MLP neurons of a small language model. Each row is named by its layer, matrix (up: input weights) and neuron, and shows model dimensions 336-591. Each number is 500 + 40 x the weight over its row's rms, rounded and kept within 0 to 999. Numbers have three digits each.
After each neuron's rows, "fires after" lists the tokens most often just before its 100 highest values on Wikipedia text that the model never trained on.

L7.up1329:501466494540385501496480555535509520500509472469500501520439513486473545433467533530410475476572524527492500532529448596427496514439487554474463513513575510472506489523471507491502414516469590557512517491505463517495457474461511529506489459530555464534453475471542521453544497566482525516505539449519505471495457541483494514567429490465523470530465546593514520447505474504483504510512517524535493465498477519601513484513502471497515455435506436502520452451626478543508453419523502471500527485474501538537516501582449449495484446548517518572448547524583449555504496535506491534497480494502501465499511511440468545481465469452507561528486526476587519506587488533534544474511515475436474524500500494454524600470444484511497464595527409500564484505484557502490519477465501
fires after: " in", " ", " the", "–", " into"

L7.up3086:486450514525389453475480451452533470491514469532540515535482477500483490491467494434451462562492526567450525488500499450511464460517490531519476434464461539512478507455465552562515440523493536464495457441526401473497424501527522492589483516549516503577513471540496425528538491487437531439515537442482529423525495548500466484491500476493554548488504543507441550488452481506429521469492574494520506527513449439592542421522526511566526464544488467486538484510493487432527485380469513468551530556473446492505496459449521459467483460533477522525493511539485519556489481503455487606467442511463477512540545526533538508512439475389490506500466515530439455553431506510498571509541442579457568529537429420457491593528541377494525452540499522462439523434512388480531480503525500
fires after: " the", " The", " on", " his"

L7.up4104:525445485457480467512569479431492473461442455471570489497473585477502540406481475581414522512469489452423502503496440590490569490482422454536508508619557568468491393500497521493513474537520497530532518517456471490454497521529480504463486521417483463473458577466499525447462514478448452526542508457540571488465462591512525482509557489549498501520475512540527506483506495457535491464570438518539502508494498553503468545528480471430514491433553448629551517504470430512518559513526506557445615527532535480541558412428508446474488586499534457560509528486587507497408509433479478503508471488546461392604522487471525513504478527370436554540456513496553514414494540492497478520461472452466559471542514527501493432513483530475479491497528480476526459475495541505503534543502472
fires after: " (", " ", " c"

L7.up4203:483485482379489462512487484510473546514473453449513484482441500540590595443476530484576516478522544512523548441466467495538498461484488570434511489496496459503529417532518450517523480473469373482490496477549454575495563528436488553518455468506487520547477503535451509575538479444411481525512491493487536407484539420515500530490494470543511523485508491515481525444507472564457517485481534441545539580431504496534559508488392423526528508524461488503517559583505476430540514484519519503504490490527463466468456404475480584448511490433478440562471550546536532477467587477545441500462427529517467488495485528487589495482509457520509565469506443504494505464520517509538572489482485441495514482575522487521549494511568489556520511423515547573548533455592508468449448534584508
fires after: " the", "==", ".", " As", " The"

L7.up1492:559497437469473514524437527562512477517469431562466523469458483514526482510487508466462504548577520475440524432497499513435519529519549553450441453513510558549490486515456510514575488541468554435547449435530458472429400549485488511520476551578604446535483486502487544492481551477497529486528446477498544513504530552507494504428541443477512542452514488534523499551564481479495407421502503543469529545475474378554478467459490459462536498487486485605527509485488495521515469408509432492512507559485449501516465519570514537527501552520470530518456557490479461466505534472554518434473433498512484537491470476448475547469496453471515614492470544499490485473553398485595504505492496545476578537506506472449507492526531453559497524535514495477622536517492463538541530548542487
fires after: " the", " in", ",", " on"

L7.up278:449490533468398524436533474531496483456489433499564501474442491461539578408452535515449511515537578444480544467503537566464529440511465482486511554485537486499528369527534530494408546532545531467513540485529457577410428483483430518486477470495501480542509526510517503529483519466464446545517495520579487460442406531470556554485514514439572519525421529557516514539469526426544529514510445525515500506494472568580536483527482507479542511418508530588481485480513430497486551480528496463455503523474498458540536508502493460420462575546501477628564553477538427518503504471522476572471520549528555491559497443501505512509488530441490415556472498513492514472486489490464502467472513438467535495516535446494528540529506493466527482499481528498477543483516531488513518490478551
fires after: " ", " (", " at"

L7.up3797:471476546470490479450471545586501465478532493527483483483536489528423480430500465482480454560521522532507502471468507441538500549496502552561412490481558478468496525520475496502544436537422526502473485472546520501462513407488473542519471465509512486582447513471433533550472489541479482471528489453507495456491473445564418546483490509484572499468517426556540427475478482444443586496459534492477448473591541433508605518550535515475518484486475508512487528441481500485506494486554553542531537508520477494450531478545480458512485522536424496516463559526493569530480524447473497531448415520462506501564512508491542504526476467432457483590447542431487510477539421512557509469542521549357504440484505457486493512489448489451534420469495503517486522479490495466537554527519471
fires after: " the", " The", "The", ".", " in"

L7.up361:563487543478472494504479502393487507534498493481453492538487542538512458525458478483438446455472483449522572456492495554512476520500523451501518546450550473530486466516496469489518500504558479534501380491526431550535469466475509443521454516532526476535558489540451441486473502524507437479536474474519539557485476530476605506536461462480525530476478514567562445503493496475530486486497507552498507473534451527498511470586505538610528476507549478513523515467457491511470517439497534488548510495512480515421533574554481494535428478554469493477531503518547525556441541492430556523500475382462496492522453438507500504484481508476509540503489579496516522547592556493575559561504425499412616490524486453523488521464455487545468462529592454504498505495519512508422490502512506
fires after: " the", " to", " on", " his", " in", " at"

L7.up2547:463543549540504485470532483507499505507475462533560524511561431556525489506509411555514555481580462552468489529491492430518594424534568520478432495465523489478490541506520504498512512460464617455471538504457422537496541413521493490491473446479483515494491460480488449551509546522510483520479542517512486465475495583501464528519543602519661393502549500550443521591503525556467426489525505583517469452482449490468518496456497449517502503541431500546458502491512565524535503451523418483469470554514499449486520497426476545426493475537506463506566556503385507530500491489565488457443452530508514549525421499483499478505490507583589481482501472489575494511554500457453525511565534513511539511571508456494479505486472480524490466519447485512475491520573503473506545523504459
fires after: " |", "|", " the", " "

L7.up2270:530524541531436475497529469449590472513490466573582434502456555456515538491460496459474482506535526450474469456492537477458457442575566506513534494490530434490490505473461492417475452557465473426509540476482486569473578465510514456503498467487514454507538455509548476469584487508488462475497522509464531488509524525485499535439491547498490506477538476548501463476523511470490487445504475489485569566526444416564475518565396517564503428515445539431526556467507474512523525479533455460512567501494413515513559528523490471459559522451476586561444450481489483578489495424458537532484494554495471525525516507465539536457499512430560497524388529506475520542542584561587495541494506483496534544495414512507459544526470459507513552546535563544470466461580453514598497483511553
fires after: " the", " and", " or", " "

L7.up2655:466478477513453473485515523516527546418499450488547512515487532489531587506441534437493443539456508490464495541504476456503490457489499452524472480492450576504534458477519452461543457521559491551504517582544454514515462461526474481500520499530517494453513476561505463445479478591504450499516485467496523543421425506580579506468427443474489417516506449559452548465497496458486584623553473412500500570502465564476585472508508405480478545495452464517499521456500513442535524549520492439461502517479484530501450534567471499577499525473464480516406440500452504496472502560470442455512450510521498534522464555464558516502500569468448432564487524538509481432569590489525476507514559483540478530533527449548473534466447481437515465569481581478475482597495491461475462455502503
fires after: " No", ".", " Pre", "1", " L"

L7.up1123:477538541492489534472530457513517544510477464470467498492423486520456515427451492532514492503476509462478466539493475567461462517498507448490460433524454465569490413487467508450530341545501500512472520471536539483468487500485551513520466500558563553497489457487537518532540508554424521459487507472449498519519537531587448509402501492418503518483607491497551474507566469471531456516554506491512487464536487461625594477508497488459521537531457486473536529440531452502516509454442504504530499482452518530481474521521535555541446508589478431556522503497503481526497507465538462486459555525500485539590504554511584506514504501461529472511416492465463539532464514492496537447571511532489528502508469479500481537510490425540547486554525548494547474509531589547511524489504514
fires after: " the", " in", " and", " The", ".", "The"

L7.up2008:518510438456469538372498517458534492506458459471522461525467524470625525460488524539451460522518504489494535566480498533422491573552480524500528521527506533489467388477495478453503495571447538455572468480499482551478517502509494509510470524492577462518449493516550491481465520482499463437511537426474505488495535473493557513458595598527548437559505500534463480534561505479530491446516485538486438454448519488474486528488514518475511481518532496538452522527554561497588502555519490525469512492522509490498514461486411416513580515482489514520396530567492531485371610510420508413502485471494536461547528471468455545453474539535393553496493511507495507514432546602471529478460495444554577541508537463517516468546528506537560505530484492496471521515502470465474491502494487
fires after: " ", " U", "-"

L7.up4889:518512489526442449463508499459576575459546461480511489562408540477522542513523545511536486445559496572429469510493493507486497438519517556508491516534460481429560449591482454443504525459471518546460559472518527491482486445545506547511524480582471491505549582527502510580496563515525512477532528489510493423539446531496464516393571505518544512516476515478533504522445490504466554443572488519457526511475495455475518544416483472407499448502464539553489494542605473517524527505500475433463464492477496527523452514532477548440479495493533463604445503547530532496578490479500486467461448478497490555444423579479541523546489483511527403571498446497503531547486436453489514430514484554410546529519541441514510529512491451537540534484456488542511510542480528509472478496457500
fires after: " ", " May", " January", " March", " June", ","

L7.up1089:516522533489444534528483452517523542484529499522518479550433552450530491478494489492505526559460544542446515500453455406513515495487524510476508435545465452507482538478504469501521446581538512576548545588486403516483434476516479530483414412503610464539527523526527493603465504460464517449513507493456479512498479505573472518398546510444489541497538519496511508427496452533456431528545500459526503622539482432613520542477495475555491498422491513511471516554533476495520535437399442523519471540478491503545482514464447483505440552557473496496480454446491569517512454534484527537596569402456520446585525481510542488481441476508542525589497469458432457452489507510479496553449568595445531545476435480571461549475513423529505427452529522599505514513546501511508511565515406
fires after: " the", "th", " The"

L7.up972:537502534469529471525458550495499500394559514429506484486506415472518470521429480474524500491492525516521487510497476499561482493449500515519463524459537428521452493589433478419580488478544528528478428519509527475438468447525482485535508530460521486496472459469517475467544529554500480515561497529477506512422399502501505445406496445466467497487507516526493515487454461502474566555485505426501444517500456570504565466464494468494445492515484540483482502423562479525514519527569476498552515433587479499539463473481481549524504555485530544566538466496547505554434515476499531516416445514537548507457426525529493508537482492504437479517516596517457450472532555453467482479512533501477420419541496508521560524506567502515456498526499517494579502487502558536499383527509514
fires after: "1", "2", " L", " ", " a"

L7.up1309:472534510526512465500500525563526529502432464450525452472499485516532546459432487464520500499575474500428501526570473515523452533454479621440471562513450444490497480547516541471546458493417530477477573458478467616532511479493491512512469504493506454512427563474499495537533545457450478458542515420480557530487481570457483493514536491488505530479541505536541496462506457526494497545502430500489495555542542485510455441518517485520503450475544520478530525568499461505570488530596427490500550527543487449532577444463523575482548432507470532544477465492511539530505488466502504467506480546596440433520495491434558563441503507394456535539479500545512416497443511523545529425519493478469547448586450522482449561458472447544440499425519550512507456556453397489481444488501605
fires after: " the", ",", " of", " and", " The", " one"

L7.up5178:457537506528452527532537535532446504529537468560481479572551542519451476539467426525423548489487507465443504447562527460512497463484510504483475488466475516490507546478501525574519523512558506481492444484446435512488554480484428490510485528539476534491540491488435497485528531481559498509483487470512464506453444470576557605433492557480475547487545436550481531547545517540394499533532518479486507515566489462536499504419446490519532503513510501479552459518504482493588486372433542490536431477519486491447459437444445514521447470499450515499444503535456524488525497511519535574495456528515479519553536494552514445515535533501614585472483530515522456519494500475473568461530520555498516519531440424495509595492409465564550469569494486465466527422575432507534542531511500
fires after: " |", "′", "00", "|", " Time"

L7.up178:506487522510454522454512524516524463526466461463476449523423538470510485509429485530462484449522563481502429510519541529454451511516469473439546488486427460506497420543483476437475424506504475479549469481554434522475532474497503500569535499509553503526477506462521528570559489583550542482547579486496519455483461517469496544434477462495446534502514476585541518476458469449476505453489464523514551470520482415548512468461540526498513429500512472539494531483515522453512503470571481501505546564480375470559508515593536492504555504453443501531478611495630518530464494489450495513403460489525508443524512471439508508476513478431471537510506455494508482561446440530619555508434544537446524446480460468475512487557503493539559467413460514551454486417528476520577448467531588
fires after: " of", " and", " in", " de"

L7.up2769:574527427549400473482532511494494471574493486521523426589478589456536494496496529513448494496534467480511534554500517425542487478398524595401483531511530416450567408531463486516606533522539587546470520557504561570462496435537478507551489445549525480478489469491476479597505511463521560443502572462484471444454395582467467470524577504543486494457467520510542505503483473516488583507515399557495581484501431458470510549460484528453516436467496473599457486443515471518527507491517538432485540537494474499553533575545507515446491510454500510530462507501554517527536540464479466553511500489494522496529424544492524441489516501507525460506524478499458516444482425512521555497481446519457565509495540429486512541504521502510517536454539492534561475475442511550464574498511460
fires after: " January", " May", " March", " July", " October", " April"

L7.up1318:514449476467469500502469462484474520447520507445526470493467458564491553513445485523432534489480523578518506445508408456506465511489500532519463483571486502475467550450519497479459396495523470480494506522504536439475473493516460530503524530554502455448501436469493551527465587472501493433522576503473486500458473524545528484457472518478507491512471443563551513497507457487482578496531458542486521524512531566524438492486529495502452514539542516537415510538587479502528543524492543425522470503463502504479459504475460515476514538572497525547447557516554487518476499513480472546422508503558530539586502447552511464480543491447504430494562495457505559528495509543494472518475586484468521528523516464510514516506500496542443531500459446502456545541477497500532501486457528
fires after: " ", "–", " \"", " Port"

L7.up3373:481540493449492475512486483508502512494481514468485418527495469484495464477447481481405481501477508490432557459545514520449525523507470560525474486507505548544500504424592451468515399552465562492498476514494498545433469507545477503478478464547552482497505442442497494465478492441479563495529481459509560484460465605501539557465505445467485465542548469516463467516558470538453525480538555454478530578553469532480551553465495524506508447474499444543513499574582560545489539505493564535513508528512497531501508481466544467442517569523506472502511551559541470458479488543472514516514471530572476450593474497468594475538442443524391577514499464486534564551483492454528577514443552530512479523543416471544510532447408461471450492538492472524442462486480506456511487549501551
fires after: " ", " (", "–", "=="